Weights of a small transformer language model.
Architecture: RMSNorm before each block, rotary positions, no biases in attention or MLP, untied embeddings.
Training: a variant of Adam for these matrices, 6977 steps.
MLP neurons of a small language model. Each row is named by its layer, matrix (gate and up: input weights; down: output weights) and neuron, and shows model dimensions 0-127. Each number is 128 + 24 x the weight over its row's rms, rounded and kept within 0 to 255. Numbers have three digits each. A neuron's up and down rows have the sign that makes its largest values positive.
After each neuron's rows, "fires on" lists the tokens most often at its 100 highest values on Wikipedia text that the model never trained on. A number after a token or word is its count.

L4.gate313:110122132122095132147108119121125132142128136145116106148144108163124142113142119147114149066156126075108110108144121128139127145107118142126146124109111077114088152108140148143132097105161123122110131164110121107110135136147115114131140118151153126098091143129097121117140072156126081142158145121156140100152162136159108163191156082125144103070108127104129091137154090109152114136124
L4.up313:087142125169122121146108131122134105140098124156146155128106131141141102141164153131141105140126164114164102125110110119138157124159148120126124084147158115126150132103097179182162121147110115176139127165132120128170125108150155119145137126120142152119138138118157129145131121153124151121159128101110104104096135121139123085103090151093117122101138162135090122165156077112111132112111
L4.down313:097109129111139121087096117081119104137125156081126112129124116126130145129103075129109135149153117162111122151084084134131115103130139184149133141151162150147174159109168144109096133148160133182111072134133154101122107113138108170164117131094115120151116112142099117171078153160146166133104116100109107147104157115100092087132097079110128126150153131145098150141114097141174161145142
fires on: "ent" 61, " first" 35

L19.gate173:122112163118130124150105105116158073137109108084121138130111144108143106200144140102147129102117087153107114119095112101128117106157120129139131113109168122155100107126134094117151106122087131136146110185125109138148150152121091112106147115111132124096159142124147098114123170144061130106142159123109086117122131148155157117130121161179114136136122156145098143179090139146128116143079
L19.up173:131114133081124161132153116169121121110080180096136194115118133126126083158111133113126124120174082137160140161134137108106110135109140162119165112158160107124148125112145117143150138153121125148108134166125117163139161116144123161119126137106135107115138117118140139148122157114124143151132102121115131132119124116163112084131115186133101109154161096144120133139098091205094150104083
L19.down173:116162127132093116138135083107139154128129138140127114120126141135131155106147126146163139136137140117115100167145117114114076143099113103107126117173139161109135127065151122109124077139140143122100177145145101155179134109129108169132137142092160158155169136109144120135149124119128164092142139133127132130140115130132129145165121160104127108150130123155168138108031123146203129132159
fires on: "," 42, " ass" 12, " and" 8, "—" 5, " number" 4

L20.gate262:150110148115156137134106121082113115184155135121125129134123166107147125119133144095149102123139146116143128163114108101107140147115146106098156158126153146157174110125141141143150078140112156126150139108096149164128167197116118141154147085156136139122128123136160135149161108144129116120115137122093148111123123114103172109141094124122144155151128101137083129151117158114152146112134
L20.up262:160152184144137140102133118134105151135106102138083155138125156125134127092181136125141155131130157119143084144126144138135093144132149136141074108112104115104136128148125150139161123138149141139145192136111112173139143136101108170070137100174086110092110125110114102114149110061140101123119110107095143152089105114083184155132147130123114105113093112153114100152140117163164082136142
L20.down262:124115126092107131155144126098128134126146126124114106112133139103104117158150127107135121136118131161122135165081164122150078167154116135130100170116129128120139098119131154135176115150138097125166146165141152136129106145100109136125120166147124150143141159127159168128130090159152088113137109121140133186121175089119120140143152139125124126159100163114118130112117151111083212121114
fires on: " was" 66, " is" 26, " were" 5

L17.gate530:104126130138133118176125106102093108174146135095097147136126198132155126139129134141123127130126147131108152128153127149131156107106104169121114132128146081104074103101145115108149077128099145135108143142095097095163097159133125137123138142166162139137112105118127130145146148122145100118146173142107149089114143108120153125140126167130119102147089084105151181142124123134126149146068
L17.up530:117092137094108081142105072109120191102127118129130138154084155126150113144134106139124136091140153115161169182151127091118108145133095093145125146120112119118148143140151128216172113151114136172161118127119123139199130139113149131158171129111101162124101127104173119136146117127146125122134126147099157155129126125129152111158098170136122110158131150153167123107144088116123108115170
L17.down530:133177125150148122131102118091118110123100130115152144090087104139115156119106111116146103139100169104145065117120066104108083105118120133131146079128149134147152095142110127077154127120174106130131105134158109118134127161101072176112125148120154105120135115122119121107079169114101128134121161087145102140124147126113149117134145119120175123133165142149111163136143102126101154099180
fires on: " two" 24, " three" 10, " six" 7, "ent" 6, " four" 6, "," 6

L3.gate6:119090125083114089184148110127094081157093115146123155178094142146123113110108164141110134107105139202102135132150113144186102168165098120176098109123121105126141103136125140124170146086163148124118125166091114153127115116128145145085138143123124153127140156114159119098126085121148126124124109124129080157101119146143105140119131113107139131167133159098111148109117128119112122135128
L3.up6:153139113124107130154125105044130113120142137145131125115103118087146152134102135151143148129190145146108160099094120152092160189111129126132088118152170150119115142095149116090129114117129127090135130135173098090113105089153134134135172169157156115104111115110114180083160090121121155118160116137161120120083122133141128116147153154125137116122141157118134223135128144133118107124090
L3.down6:119144136128100106123122095150121108107108129133111108142119117130141115109105140137152112148120132134143120147120137109143141177134107119134107087175113165124129136143122102093126073140134110159108131122087149119091138105111119144108142082162063134089137113190153073070106123144173136117103136077091131137127110168140095144125112140129142122102168102108102149177132108146093121094127
fires on: " Congress" 17, " Council" 16, " Nas" 10, " vote" 10, "ident" 7, " parliament" 7

L14.gate358:096156113115136131130111130115128099160150152139131123133154146119106141140128102105127075168118117167089156124152117132097141139130099163133158181142138133127159156116137081096129155094107132136158140141120141144110149119116127113143095103079145154146133163132081142125122144118134162131145160133108165181101153153121125120111147130135162136128109172126143093094100122081076137113090
L14.up358:146167107158118113128146142119142140179160145116099113162143109124131134125144104118114113121115112173143138171122147145106112093174139142144142115082133151109120165118167130129138112117113098070139117136174145153119180122125152083112136164090149147104133139106123139086169099154133116142105114103172115143163088132076148090121161172140100128143087138128123106149125117111105088119123
L14.down358:123153106157130124139123142160122128131116138122151104151134131165135128122110142140154143133143133143152099130152124133129104125152133131121131072062154120160128147165110127142114130105134122078133116087153087144162155124159115131122089128153181130126149127111161146101093097160147129106142110091133094106139098096132120180110129169162122142125127104105108121160064133165117111108123
fires on: " to" 28, "–" 26, " |" 17, ":" 11, "in" 6

L9.gate569:123122144136148125135138093115156102155097163136156122118115172110159150117142168155168146117115138122119143164147143142134139112168107120133120092180135143136114133093130157139153129129133095170156147150138134106090114154119118160140113085147140115133147086164129132147140169173119151126110067139139157151124143117152165118111106128136121113127112131108110152129094135129098121134109
L9.up569:156130136144145119127172139103153127122117128096151128102161165154141157128137145159138128131085145122115155142130121134146146120160127154056114096121145124136135148149140143164143108119119076111172133150150142141080130138107159100154107108176165130142116116126129135153137112098113128160117152102127102115136127145078129136084168119122122071124126125153141159123129102126106177148087
L9.down569:174133141142160090100139143121150094133136106115128090092161132169149155145117132136138121119121121145116130130140071098158136134181119095094136123117163116136116139180111137173147102121131135095168095174149134133127139156127133125146116113152172135135150113139116132178120115092102114188120141099128105086129139154080126148072143151130148107106143141141160149152178114126090168164093
fires on: "|" 26, " |" 23, ";" 15, "\n" 15, "\n " 4

L19.gate423:147135150125134101089125123129133081112135113085139149143134136121161188132126161115161111093105109107066142133168139119169109160161115133153170112130170167145119106120128146144138135081115185147150109134141150104133150135047124168107175140186120138154170142183124104123118169149102109151142148179128112094158129122182179103138129140137105122085099122101121118131143142149131115103123
L19.up423:190149109132096162149114142143115120135162136104109148117136119111143119142139143129131154112083139175119102076121124136120174112078093140098104142127119121126124125121154137110149148111143130122121084160166132149119143110142132071143111137129131139122094119133115128145146112112147128129162133133100129121168147102136090113148127160082146137151119121127144173111095139132144127080154
L19.down423:127152125170134119154087131109150127132155109132165127151106139131140130110145165108156089134090117088139121097152121116160142175120153116106108106097118164118177155151174158121134059130117093136116205083128117126147111117134135117091079113143129135117120167129172113184166130121169140102152132152141124126151124140166135121124122153150134106178101128086105163115116160141141115151141
fires on: " and" 55, " to" 14, "," 13

L20.gate229:125138119148162127159127123124126133108151132143122145134154193125150137114135130116126114154137147129093141101092134095133102141120156116145099092141091081129115133126135142177091127140137109127136139131095112120125124129135150125156124088152152156137129113161096108101134130097135140147096172114163129137141115155130129181102103104120149172142110108140135104068165143099125075119134
L20.up229:172095141105140106146157130138137138094152156141102128109131132144144127120138112133146113161127149136079176125100141131094132117125124126100109113150077124133138165141126152145110122140160074153134145120119105122124104164096128123152119164122186155143151172137119123121111118116163082139093169102133095145124115129114145147122122128141104173156145141138062126115128159106094114150173
L20.down229:156133149128131108142119123128138133122164141143092106124140179143125182144087113172138103132086120091146174132121183102142120127144128179101112092125110132132144108171144120164123118157170125141117140082108130124126125135124106076150161103123157103143149100120149152120132117114115100084075103094118157108148088141123165164134152173117176094168126141128106107094180136117091111127136
fires on: " –" 15, " until" 13, " to" 12, " -" 9, " of" 7

L9.gate382:164116176142126106122136110112124136123133111068149085145131130133119135136133100125120147094104152115126096121126125114082146148171149171126098120136126173093123128113145104176134177127130146055145081151157118112135101153118095117173075114150150150088173136114133113146129103096101158131124120119144115120115115157098134159103137096127142144149092091179094114136139127111136114143108
L9.up382:157135141132106160154093087086123132111125102140084151107128132110137148138129156157131114121090139134117131117135114107135116132142141088133134135103134158138139150136115119128087110128154131136159136120130132084179140143112119132151099142176095109142118159144090172183132129118079110119075108137143118065108103135117137123132165088140120103103146102120111129090172119153133165145126
L9.down382:163137136111126151093085079128128095118133080119138123141117127121113175146152128109183130086122116123128105100130071127134156122131173133042141132123106143095138141129111123123130112137145128145137086128172106117143131155118165104143124097143119124152121118189103118161147166124100102119100123145140114070091103146106118134092126103129122099133122054097119135102207115105096091166123
fires on: "-" 78, " As" 22

L3.gate85:167081100132092113155149102156159124142147136111113090103119159142143125171137144142127137088109122120101139111122142106068107137117118105143100118093068130166096117127126125143129123103127088103135158111144113122130117124132125158160135107129135156140129117087112171133096125102153079122158127121161129111133114141104141133114160152126140199092160126135093132113127126141178131122171
L3.up85:149120094134158124127133100107098123126165151152134125127142126150154115148168155100101132057130114079128154172101138141137093080118146093106086154102065075156118116148112128125079122096111085123080147156158102121133143122124136137096133136104102166097135106090113120120120153125140120181151144136123122130122123096122151101147127140107132149124112126129106096141119156134158080170112
L3.down85:116101122115138135120126124152120136110106132144145092114127130137118120135149129080120132167134146084156163129115138146142143138122114136153103134161143131156128115143141118170140167114107090152125097121118144117136118145164096107085111108124088136106124173099117103154094080106086105127133115117103143112112122103118120136150093101147114093099124164112104163127109114104129108122105
fires on: "ex" 19, "ions" 14, " Vietnam" 8, "ibi" 7, "ax" 7, " what" 6

L11.gate435:106099118120151149092165139109090106100114143147185110091149114144151146141102137162107168099121149104118117145112117089133150147142116120117133108085126094125084088099083137127163111136108140129135199147133188167124145104116146144136122119179125102149124137111120103167120192144091143086137132134143151149131129097132120131127106151113103148104125119118165120106133156176129106120115
L11.up435:114120137167156138143143097091145142135140128166130134139113166139129083101126138184128133138177130100112135122105151118147140161131111136124147096109094134149134139159185111100117127143177110129111143100085099073119119148119100140109100122107153146112129123096107070108156131131164167102164135104145170125127108112121137134132123155120082088108116161166159110131116130176139173138101
L11.down435:141145148128120129111175149072091104122131148111101109124151096136131143137127114147100129125072137104125094194140112061142111090159101126097134117087128099109084105099104143170139134112123136122147124155144140167156150137148125132139132132163113099140133139097141120134104155122079121117131132133176130124137134112151081110153126140151108190145121085127166098131215109134140103148116
fires on: " comp" 24, " Comp" 12, " Format" 9, " Motorsports" 8, " Episode" 7

L11.gate499:110129124128141091121148090109127106127126157107131123084157153139157132142133139133140157094087120098093127115145153142117126129187109151132113163148120142144134097120123144207144151121118117145162110121148124132189136166172139126133169123135139126106151124117123074121124135102130122098147115086150139104116126130131175147129139123100067132171121123141135095152133131131096149126131
L11.up499:122125123114162101111093088142138123133126163120121132092154144112128175158077169159186167085110115145110132114140114140128140110184104112115135160132109143130125117115101146199154153119118130142193096129112109120149128127160156137140093158150124109086122129135132128146116137078117116141122104128169147132095127144114166124101160103113093151160147116089119114167135127122118179115115
L11.down499:168116132112123156141095072131117112159159151103134114123154143138150178195125137127159124141155103138117102123119100100151144069165144116111144126095124133099146158142124124170119144127122160137160130132158102105154136136148138102163132183136157090123135125146091131147114132078132117158165124102162115114088116152129103147115119100162143102168146123118144122125182136116096139135108
fires on: "\n" 99

L3.gate477:117151124206160117121141189124154114110120132094129097130178179124122150124146118144140145100120098162177127133105136141101104108105136160165154124117161156109122146132131168103102126139154090141151200159137138112091153135149128115147151105141167115102151150147116108102158106139111104153119130068119103148158131146120133127139117124114140142140120097151154126107097152102106190146116
L3.up477:178140133177110149155120119170069118150170121135123135105139124108163120119134184114140099188161127152143153128148146114123158170132164072155093160117129141129115095133137140072180143147082111153118094154146115146128126155136132092108161133129104122123128122167116101145184096145131138128127152144112126125121152126141088124110120131132122115129132102147124138144136150126148140090117
L3.down477:173125123183128146149174162088136164118144159147167126161106122160158109114107116116111128142108107139081114156144152120113181121096117109125128131102138118122108094135132110154143109158154154123121115155126137135092118163114105135160131135089162140165130109158119120132107152154122120118125136146198172160162105147167130144161124118123087128123177153110115135153130134142145118121166
fires on: " /" 53, " ." 23, " come" 9, " arch" 8

L9.gate503:145125190081135184182136131131122160125113106119146111097146139120135125135098104124103130135121136138109135135100112127094101145136120114085187131130117122131079096105146075126120132124114164116104185143106135142149106151092120152147147121124199107122163136120151101110160123130137178107122144128133111107140114149109141102099120148104161165126152120139124083160123107130150125167114
L9.up503:133148134139148097161161145078131132104137124116128129102145110141139123155141102117091145131120129168141160153096153153139085140106099161117154137097134146146128121108159138115104135145143122078094080124139123136124155130123112127162125124124156111159134114119125107110125102103128131119137126122120131103149107168101126158091173154139123173117148109165155082153170092111099145166121
L9.down503:137130144120132124153189147108103167114119111084152128129149092116101092130108084129036145120115095121142160161118182100124101104105103124140213142136145121160124135125166131139128135135146120108126130109129154145127138144105123134178131107126179126137116150110127097120127085120140126132113106114137123100140121152092159139129141141126124144093148101143159121141201102129161128162119
fires on: " Comp" 12, " Racing" 12, " Format" 10, " Gen" 9, " Motorsports" 8, " comp" 8

L12.gate5:115129137082122117130138155081127083103111156156137080136169131162097136127121092166126145120130154143079133140083107101136137124146151109152138113104151150131108121090134153111135140114137167092148122140140132125127069134121133160127156105126109098130102138100088170090139132075175126153112137138118146108131162136130141152137108113136110150140137162149137154142123111136117101117134
L12.up5:139129144150136126154167127143110160141125110153090133105169106157125130081153146092145141142170095149099127104123137119162083147114135125127143139081185178150084110109156110150125121108136116084127115078137133117114124098118141164118122118135174160141091115120146134118111087114155161107150144132085119114141101124093123150094171204124147145104123122083116124174126119158120144160157
L12.down5:120150133101128106165164158119129120135133104120156135136144093148095139104163108153141129131163121121128140105134100127126125124128164136142149095134115109136170179135131149149105115127123151112149147155119157131143148203089096152109145160115146126163161092114153100168136100113193153141125165117172098113096108127108161142146167134101135107137126124095141120090156121146099143110116
fires on: "uc" 16, " 2" 16, " Ex" 14, " Cross" 9, "pt" 9, "ept" 8

L7.gate55:102107152124081113126127135087134157144175144121135142108098130131107108121172059163101071123104163107154140125124122149140082126136173155108112125109111136140091146103143113125074124171106133057131121109204119137182144124099127145134118152183113136135129135167160120140147105093122129129119080123170116106123099143146111113116132133120140174125058129126148136131102124144102117174097
L7.up55:129151115128117175118098067103121116142123135127120107145138125074164129093108094113142103134148135119130153082105136142133163143134128136179098097119135104153158122118120146140134098160119140132140140097081096152138159143143107145194135093143104128112135104089136141118157176136091088143131093172148129146102060137129120149096118090099109175142137151169133121146115108126142134115096
L7.down55:142155134095160169138138159142117131097156099132124134123149153116138136155136141164156084173092064141158108145121132127164136105141135143111133157136162166140124113087141101091138122105138126119132086126121131145182156137097146146136084157084119140147141179128122131097104087126136121160095150148116127095107184131156095132125129151170097114103171142114145141120113143101166147190151
fires on: "–" 86, " Lamb" 6, " Lis" 5

L11.gate664:166104109136085108119113094113111124146179148106074078121123130091120149135091152142143165079117109106108129134106133137111143112153115123109119097120128131136131125099128168129191138080120118102167128143122103123130113160117163107150131127156139139070175146115138130078151137133066132149106144130175136133129110134105169162141140118108179128133109103105089091168148114156130181132118
L11.up664:139106113158095123115143091150138127130140130083151128096132148106154135126134137140128136105140125117113132123110125126083094157127131157110133136135131136134122083104099141153114129115121155111142135110178113128124149171173126182138117109109133138116138137142168133175152126129143125124114108134135122098130119135113168159144144114119126141162061162159128089166140104136155148161177
L11.down664:164106131126103117124102093100111131125148131087077096116107147084116129152118165146168139104128110128115137115094102128130155095131141118118112104116133142133141098145158183115161139086111109093174138159105117126146136186103152103130164142156158126128175117129137117126138152135102133183143173115159141181100109141128177154148138115106163128109125118105108101131189102144123129114148
fires on: "\n\n" 60, "\n" 18, "|" 15, "-" 7

L20.gate527:083155106140120121130108137131183155096146172125114104132145158153135161077106133136108105117140149123164138090109121122111110094158110128146134085107106123137124105092114165161135120127144108132146127125164140106165149164067123169115135089137123141110128118119101141123168110114121155087116129100104128137098145110094116169107114133080203137116157143115129130101141110101123095155159
L20.up527:115093164138095152100097108129143149124132130105095172160160157133156139134120107144165114126113142150119109122160134134136158098128114156070116115132157121111112095144097152133112145135084145116127114122110157140127112143118110110130133083150099147171137157099163148109160135103135108168120158132128085118165149155128114147123140136117154122084136127080129099100133145099141131123138
L20.down527:122116143106126117089123114095147126089112151103138113127122146121155138127167152109134119109099124113124139123165175101127167137136087136113150137099126143126123126224081109129158129106112153140164100150151132131092155161138124123125128119123120155114131102118142126143160107156149102097112099092121149118164098120127087135127146134108139124107103155119116127118221119133121124131140
fires on: " In" 41, " in" 20, "In" 8, " until" 5, " to" 5, " from" 5

L11.gate82:142162114163140097089088141067114092128156114149166119101103140140079113094156140152091146080150123121170151128069076150108076081129100140139144140084132115125103133116121117125129109172109125137123127142145128116087139105117120112089101173154148118179107129094110116139149098127114147145104162152077135089137114137141139119103124147146119119098147091205105096116123141127129156120124
L11.up82:086129098146090136133132121107148128108124135164177153169117132140094121171117141135135122134101091136113136130129130119133108124094165187137162174133111151156106108105124132144127135112139155139110118111143133126155166101126140100076125162116143161133129154140095121134139116150141119156131114110124086108155171122131148145160169134141129179144082129100112108089129123083108126124131
L11.down82:149123110117179107093091113104117119064125067094093140148100163118084140071135122111101126140185138129151123108130115151149122135110104065093120084106133149121146127101141148080127089111142120107112137136144135117065099114125156130133123117143126108166142109129138128187135109133111154172116139145124123145108140132142120133085114147135096125078177096139118159109153140121134108094142
fires on: "$" 40, " E" 40, "E" 4

L19.gate461:123143109124152136163099106125124114166152126111117101119113149101118139130130119104111136177093118102150117125094125134132151174120127149131137124111150131136139106096129123124133102130100151169138154147082137126144116140140130128133142093151151125104127121148113161147126145162168135099147165139159125148091124131104166150110088147157150092125125109133128142123118167133100135127123
L19.up461:122153141125105099142125129097175134175078160105145100083150145109146129120132144146150092165116137111114144136124129098164141095120116062073120137125116123144113147103122158128170133101089117150127156121142130140166084142127107146126136141141126155094141156145151145126156066149128117133148114127145129134110122196111159141119140101164125142099107119149108121152144171088160147151149
L19.down461:123123154107093113098104105123120105146205109140110130121173166102111147126116118114141115180128148120161121105101122095123137202110118129114092160135111130161133093177115094135118093116111139149094142142115114108101127120146146181117128123098159133146124116147144160159107152144159094149112144122103125132125175100119075130157146137100076125132119152166102127111132106130152160088117
fires on: " as" 23, " was" 22, " be" 17, " not" 8, " are" 5, " is" 5

L11.gate319:101133134139093117101093108127158138120139108177154085120167133113124120113148144139158127078139158147099104110117098107139176096180110120118123123110138140103123092107125101123123160091085120104141131164150100139197132168112148140123138111114143123077134083161135114138131146157145100155132089143134144110107126127132152148124141156179156159125113152151131097140119169140165103136121
L11.up319:124152135129155136115124088102132130132159115129092073136106098122114132153140152130121104102086154093127107155149113152145135130147132186113128160092143151144114199129123140118126148101105127120138142147140142136164109165111194143149147084127129141140127110165171127183131103146101114152104100131121116149115134138121139165101148124125120102108147104133143147135110136141172139189103
L11.down319:168133145149152142122120076079113119119167102108096084133066058141111122154142160124106120139117134114141118142122110137142135118117119156081115122109140140170133200137148145124125123085124119104123118127130181116148126155142174151129158101135131129125117106152135135133140138132095116140109131143108133144119100125126127149120134127131115103133153094108117176117105142145139149145112
fires on: "-" 63, " Ol" 11, " is" 8, " Length" 5, " Country" 4

L14.gate10:131170121130095157160086110122122152175135138128104087100175127152106121104130101124127089155102125163162108134128114101141138140139151106148107179200111088102139111103099141082116094121111159113119128108130135089178138128100142117102120160100123146128162156113122128148123164158113155110127144153153135122131135128129090117102184105102149094124130114071117108083115140134129122085108
L14.up10:107113118168112156125126097159123118098127127122133138127176092111147131158131105109137133075132148164098118151157156124141139142136140097135105167117119137174129099126089167132146142121148108120109079098168141149163169159112130086075152138134113134104154123126141159076164126129177122092150110146128130154152104157095116122123168109152136147112143136149171109124130133107133089076135
L14.down10:134091128150142119163123140111123124147102117135104124149110159180098145112084109150089119140123135123119138134141135127150118098116112146138133079102163164095124089153115112113093108158134136155133149099100101144155122130145119177136139113084164109126119104111148126152092087135102110130127135120111136073110142100105160138189093163104129128152126102151085107116113165164133133166137
fires on: "–" 48, " in" 13, "r" 7, " to" 7, " following" 5

L19.gate8:104172113127205106135149073103124102156134139099097108145136154139129111141139104126125112132102110174079153146105146137145199162149105122121105138157074165085166119120148123112183111148096106162182095130117122152125159133081181146127096106145129155140135102105098116110186142162127120118139142120136134075132128125143144099141120117172107132159147159131155126088120177123150112165141
L19.up8:105103140124190089114179098107131111139136112093090143151143161118132138120154117102137164103117145132131110166113120129119133126128139126146116110115136121124093120142108166149139147136154137155117088082138123150137150099140146117161107132115123167121132099132095139089161126103149142140110141104163135089127158123140136082126129083141103143124101131100130103097166169078192136126120
L19.down8:140095118169122130129125114133145138123137141072112106149085113104130156125095099123145089120117144088125156079121094173070165093148140124146110169128127140126132125129132123115156149201176158068113142116095132144116163139124122093107151116107122119145127144050094115137151124141113145120130144140109128119149113159086122126141116127141105140134131176122117133100129160127128122154074
fires on: ":" 23, "," 13, " about" 11, " than" 10, " of" 8, " approximately" 7

L13.gate579:152139150117138104125119122123103158132159135167146148129138160145129144093147137163134113130143129101167142158101148146096129109136107121095117080115160177145138150123182165152114106140135087127074150157151119154102137090118143171153115122114136115154111112119169102136113067093113126131116151079100132108095137112148147123109109113133147111095081106138140172148148122116107170095111
L13.up579:146170149124121106157120085084141126144155153138091153145097133147145121119134145119105144104142091134115146128115169134113111106153150142138112077129139135141106131109119174169132130139152148179101124134163100124104125122129128141105183150122129113145131136144116130118204106158130158084130134173100145135122154125168115133150128165127132180096123148207116144114122145143085129132161
L13.down579:134133138169140090099142134091172150105105133125103112187157118123122101146129121139106150113138137159139080123107104153148152101115093142118136119108188147099154118131123118117119156137115145111130134108122153127063144137140141144123112092098114092134108144123129137131128114170080144146136137148097111121133096145101183129122077131133149117146143123121159137098141130120147128115091
fires on: ")" 53, "\"" 21, "11" 7, "$" 5, "]" 4

L10.gate76:103122124122073120119155144145098117147135146087144115155167091130120176158069124126112142135115155158156107130136180114168116108138127139117121146131137144076148149113145132145128130131089118104095166166110129161122156102099145137162170078101139155104121076121147150145115149178123159111102089172173148113116099104117100142125128135105155147117130118140114127109134125154114120131129
L10.up76:099128105123099143137116128094125127143103132116113100151169107149134173179079108148135150115143148152134103123165158110141096141124123122115131128125131123051142142099157127158116137139067123119104148147128124181155132124124105142159169089108143136114120099122163171119142147174107131088100060165195142121104134113150115138125101128155143153151132142114113107128125132172099092135119
L10.down76:148120130134151114112132135131131119090142097155140124114076136102120110073166158103114122140122130110119144131104081159120141104116129134121123140130143141179101086184101134105133112114172146143160135127144134077110108131116131122097121133135094107141163139139119084130112105101153149165156166121072116132122111121109118130149157143092109090122154122145125163143178109104155135122145
fires on: " 31" 19, " 30" 19, " 20" 12, " 19" 6, " 6" 6, " 29" 6

L18.gate441:118128102154132133100108110153111103169151130152139101132128149190109109141108096140118162125100150103104150107090094157145118144117154141095144090136148129119156142056079123154103100117132128112164146118152129151145132105154098124143117119093128157126138144150174101087138129126115143118087130146098225158162121116129139107099152139127165141096096139107169072137121139152128112124140
L18.up441:154152139184126135095154111161113134151119102136159123175119128139145138144147118138169146142104168124127103147152143152123109111155149119106141105116164155171120102115135124153119083118152075088171132121146102170139123090099106094153119091135107149109117123116078151111135115133132142140119166143100122138112155128137166152098112133171131114054095168147167131099126102113115140126063
L18.down441:131148141131092098117134158124108133128130136154132121106148105129135101146023147102130132180113131118126144140081112132151129153153143158189125126126130116132123129113147140126150095130110155146116156118115098119149144095114103132155173116122142173114121144154148082129163124177119146139109121107073168154162123133169093058131129165108149106114094138115174131149165173134119128150142
fires on: "t" 18, " not" 16, " to" 9, "to" 5, " under" 5

L14.gate73:150119141148138090133186087104141120133134130146126136129163134147140112119164110146085124114121141110125120147098138133141098106113137124132077130180141116114116143135133128156164143125135105099123142140137150136147137145087119126144074085107088128156164116120133098131147093155116137107118123168119128139120134132132106115080166124146082123116128171156172126149130141126150139121099
L14.up73:130030124152137129152153120117129175127120141132137162117148108125114116136138090130130144148140133146154110149123128112158117075118102166121120167146164146150111194122125143180164117121129132138157145115123077157147101091139135110157148131103102124102112141149149128131107138143166176088141130120141160134117175115166109091127124141112128131123135100104112135121127130142123116115155
L14.down73:139104127103105123118078141149133158108135093081119099113108159104112140138104162103163122133090134111130122139154093131127122120109112121109191132091105161112114090147156116156110131125117176157115117100115115135110106090161158124130132135123156133108090188135128142113132142105105129136141100130136132156130103128148125112177103175134145134137154098068082141107163096137085079140135
fires on: "r" 22, "d" 14, "l" 8, "al" 5, "ing" 5, " Luis" 5

L14.gate436:141139122171163113127155081150119104136128088155154133103112162129119148099151105139151126119137127141113123089069143163148163133138092179130134151129092150121115134138090137126149132132122121115151190118122134104133100146071157148156118050119105142144128092147142091125127102109127105150094137165116179150128133114119126144085134159120182112085128136137110125135106123119120096133102
L14.up436:090132148123140107178113106115138076150155127111143120167117132116162130138142083126130101114118105166157148075114145139119146143115101112111108132102105153120099093154115126144114168131128133120204133143163144131114158112108134140091137139094124152164102064142160125124123111109144124084114125157110161134125131126103118132110147118121169110120136119126101154171138128160132141107161
L14.down436:133087166071096149132124196108138150102112175133086117135109111079076118135118152124120130173085118136176125170162110122120111126137143080119107136131150102106131106151143091132150111145136131131083091119139124167113108121185127097140131154125114138153092158132118172164125114148106167114168105115114087130090153129176145112169151087139113113133157143084137125099144086131106149144117
fires on: "n" 28, "t" 9, "r" 7, "l" 6, "d" 5

L4.gate308:149129167123128114128153187121126124118118155129119114152100081129128092130163157105107080138118156107149148090137119177149089129124134173144134136098121135090095173117140128096109108132155087142180119138121116115062111143135148147147122134083139127142135075134084169165155112103121138139118146126102143161113130135163150140123103150138127138140142135129120184060105096157116141121140
L4.up308:140093127157110134154094135109119153141116152105086101127125132148144160119134113157131108150097105175118075117110141122110173117085112129090152117134123070114127118146095137140152106133110145158111113126193103089113136113180108079140142105136123137151116126148140153105146133130111080104139156181086122145164101142137119109120090179114098125170133116131068110159128118161107126127117
L4.down308:177150147112127117130163106128126124129121119168165115130120130170108139127086152118098191148140128167122114145150186139131118128157126132170126152127113130175140136136136157147134155123129083135135136125085127174153129126110094189095135144143139128106135112152152113150155097132132090161176143111136127130126156154094177111118153136133133085161096127095100100123123156164118104122147
fires on: "age" 24, " Rec" 10, "ie" 10, " Pers" 8, " unc" 8

L10.gate423:115146108147109125136118143149089102145144122080122127103137116141117166157094117135125150143104124150134093113126150103132081119111099114142129144121083121062145161094146130126162118147092129116080151133109090133123173128136140172153139091149163166124112118145133119131153086120147118133112074172164114134110157131103142131141134118139139134087132135144148119121118116132111119114118
L10.up423:103160089118130122135127118133076111140161122093109094145124118155121126128075135110111153129122135155154094108093157110145077105116100121118122112112134153094144158114158130112162119135114133117101152148148114126124143110100142134136144094156145124145130102117186139089124130113129115141139074215145120122124124111100113150145126176164117138119141147133124119116128097125160152141147
L10.down423:154122140127146104103108128124145128116156100163136085131095154131083115124148143114126110116123155100149137130074111153125135093124108114096128156134161133119128122148092120129128094124166096158137138147132141102118115098094138101120150132163086090107131122128153128120094115116147155135169175142124126114137118126101099156133117146115111130145144147100103165100189100122177129136140
fires on: " 29" 19, " 31" 17, " Ten" 8, " 24" 8, " 36" 6, " 28" 6

L18.gate446:144149123116189100126133095145162126140126131108119148155132147107121107128071124152124115142167098175134120136160081122122102121131085116124100085141121106105165122119101132124171123131108122115141149155093123140139143113119144155119102095138109109122127145109128055144087126089116133104145137088147102130119148098175125144093118117139148151156114150107112114107101102196084124141076
L18.up446:124113147158179142114178112101133117148161132076146097136125132129117157119143145117126172136088107114071088156140123153112116144166122142156168082136121151131118119137110133123076115134150107115186113153123132106101079120117172149134142146164146145119085079091090120122153136127129173127128144140136128079113109098156118092117089109119082135149142118121193118148109118106086141121137
L18.down446:118120156152147142103149118143125114121138154104098118163141130140135141153151145136122122135127166144112105136205155137104122106149167092128104106091136126130129123161109144087160137158128085088163180120126156140104080143140144118120110130155130117131115087065078120119137131132121103125106105111117129145111122133121144123138138078155145132115084136147143119131113146146090126157089
fires on: " (" 30, "-" 10, "—" 8, " –" 8, ":" 7, "," 7